config.toml
norm_eps = 1e-05
positions = "rope"
rope_base = 10000.0
attn_scale = 0.125
tie_embeddings = false
init_std_qkv = 0.0167
init_std_down = 0.00209
beta1 = 0.93
doc_mask = true
MLP neurons of a small language model. Each row is named by its layer, matrix (up: input weights) and neuron, and shows model dimensions 352-479. Each number is 500 + 40 x the weight over its row's rms, rounded and kept within 0 to 999. Numbers have three digits each.
Before each neuron's rows, "fires after" lists the tokens most often just before its 100 highest values on Wikipedia text that the model never trained on.

fires after: ".", "D", "+", " J", " Cl", "ør"
L3.up2167:493590523490533511422508571488459455522591474497538586513534445549551550637501513495549470454446471486433525466476450511499495541415481531437485476483542486485544489461491542433402481516534530446532444553528470486507507466474529500461512532515489477516472493454529507583534498429529520526541498474549503504525505520495458447556523488464519460592434491523489498524524610551491546468503

fires after: "0", "1", "2", " t"
L3.up1048:515477490487540457500447514533482527486480529398477511469431525534506522505533511493521466533564543513457444521471505529546533529520499554401507465536489516463438483514476457471491523441531501532500515516505492517465503466499473484405445514521421455535530462481586498530516474429568469464462492484465492458498481499505459484459519539580513513477470427474520483513576541380487524487519

fires after: "."
L3.up1921:478466475530515549435473525499445473465516549419429512545360511524480468459428457472482500473495476581491502484577433471441475497432422405498510438456532570508549532470551501526492501503431475436466440443576537425484552534476482449483523516567471494464476483503477451555580533418498512476485525494517586506444532524446478493528452512521382504528484546440457471514510535474441443552500

fires after: " the", " The", "The", " gave"
L3.up2223:560519482466494376490517486506496486522562499577539533555484525525504466544488455467516517536506478464474476504504506547551599514476461446486491508518516474456509477517516514503506495528500517496511472448552556522470390521467470483577511489541477467518504475469538548463562522403486525555554465499526491538545548514491443498415531487456564498629534491540490460578506434567489449524503

fires after: "==", "-", "|", "===", " a"
L3.up391:493424482542579476485345498443509479464448525547482551472504544506497499412503588557528475570534544551477482587488541552508523455548496523514432543460456520428492452504471521447551485526508510547522508492459488477497445448477519514548487542551528446478449487524489498500466462461532550503435532498480487556462545561482485473512532437441541482571559535515476447523518455456492502534504

fires after: "0", "1", "3", "-", "2"
L3.up787:511477397444464547520438534605467473465505549532633532506431481545546549477481539476513511500504526513555528463524515464470457450555489456559484474475557540463448536409575473509506520491500507492499520454480525531491462500527534435547530573575540474463542555494454512527472503508460582515441533445481556508525535574453496517486479531514469539404544509514517534494511493504590558540526

fires after: " The", " the", "D", "The", " G"
L3.up1122:461452535462459501462528480457496464535466546559552510529495391445489536515541550530512613526550562494432438495463509528587518535412499477480599475594529445539518486519446489486498522465513464468451440567522495496470471489453481499518535507484471477546519462499516471512529505563484514472473455438500490503495509460601453507545479486496545542485472467468433491517457487497460515518533

fires after: " a", " St", " A"
L3.up1698:533442511513490558487514442479547488510564450503532428487491518513556438490531534499512523512583527537458495517508478503442542455495473553470500470503486525534574458493491518558486572484512457564472523438494516519494509506576396448531527538456503384518530457497473473430515464452533499458477467429524550534497599480480570467524522429416568511542496556497547436503549472509600504438500

fires after: ".", ",", ".\n\n", " and"
L3.up2199:499534455468500482464441473541493477450462509502463498576433446486450532520492510547489533496505521507477579429473522463451501525581531520490531503547447445512506514452585493547413417550418503500471508455453467567459542401530439543446594438602508481552500465448466540430523482526479457483500485520537508464470500529561536438492499484440504454529515524507498502468545535527503507539544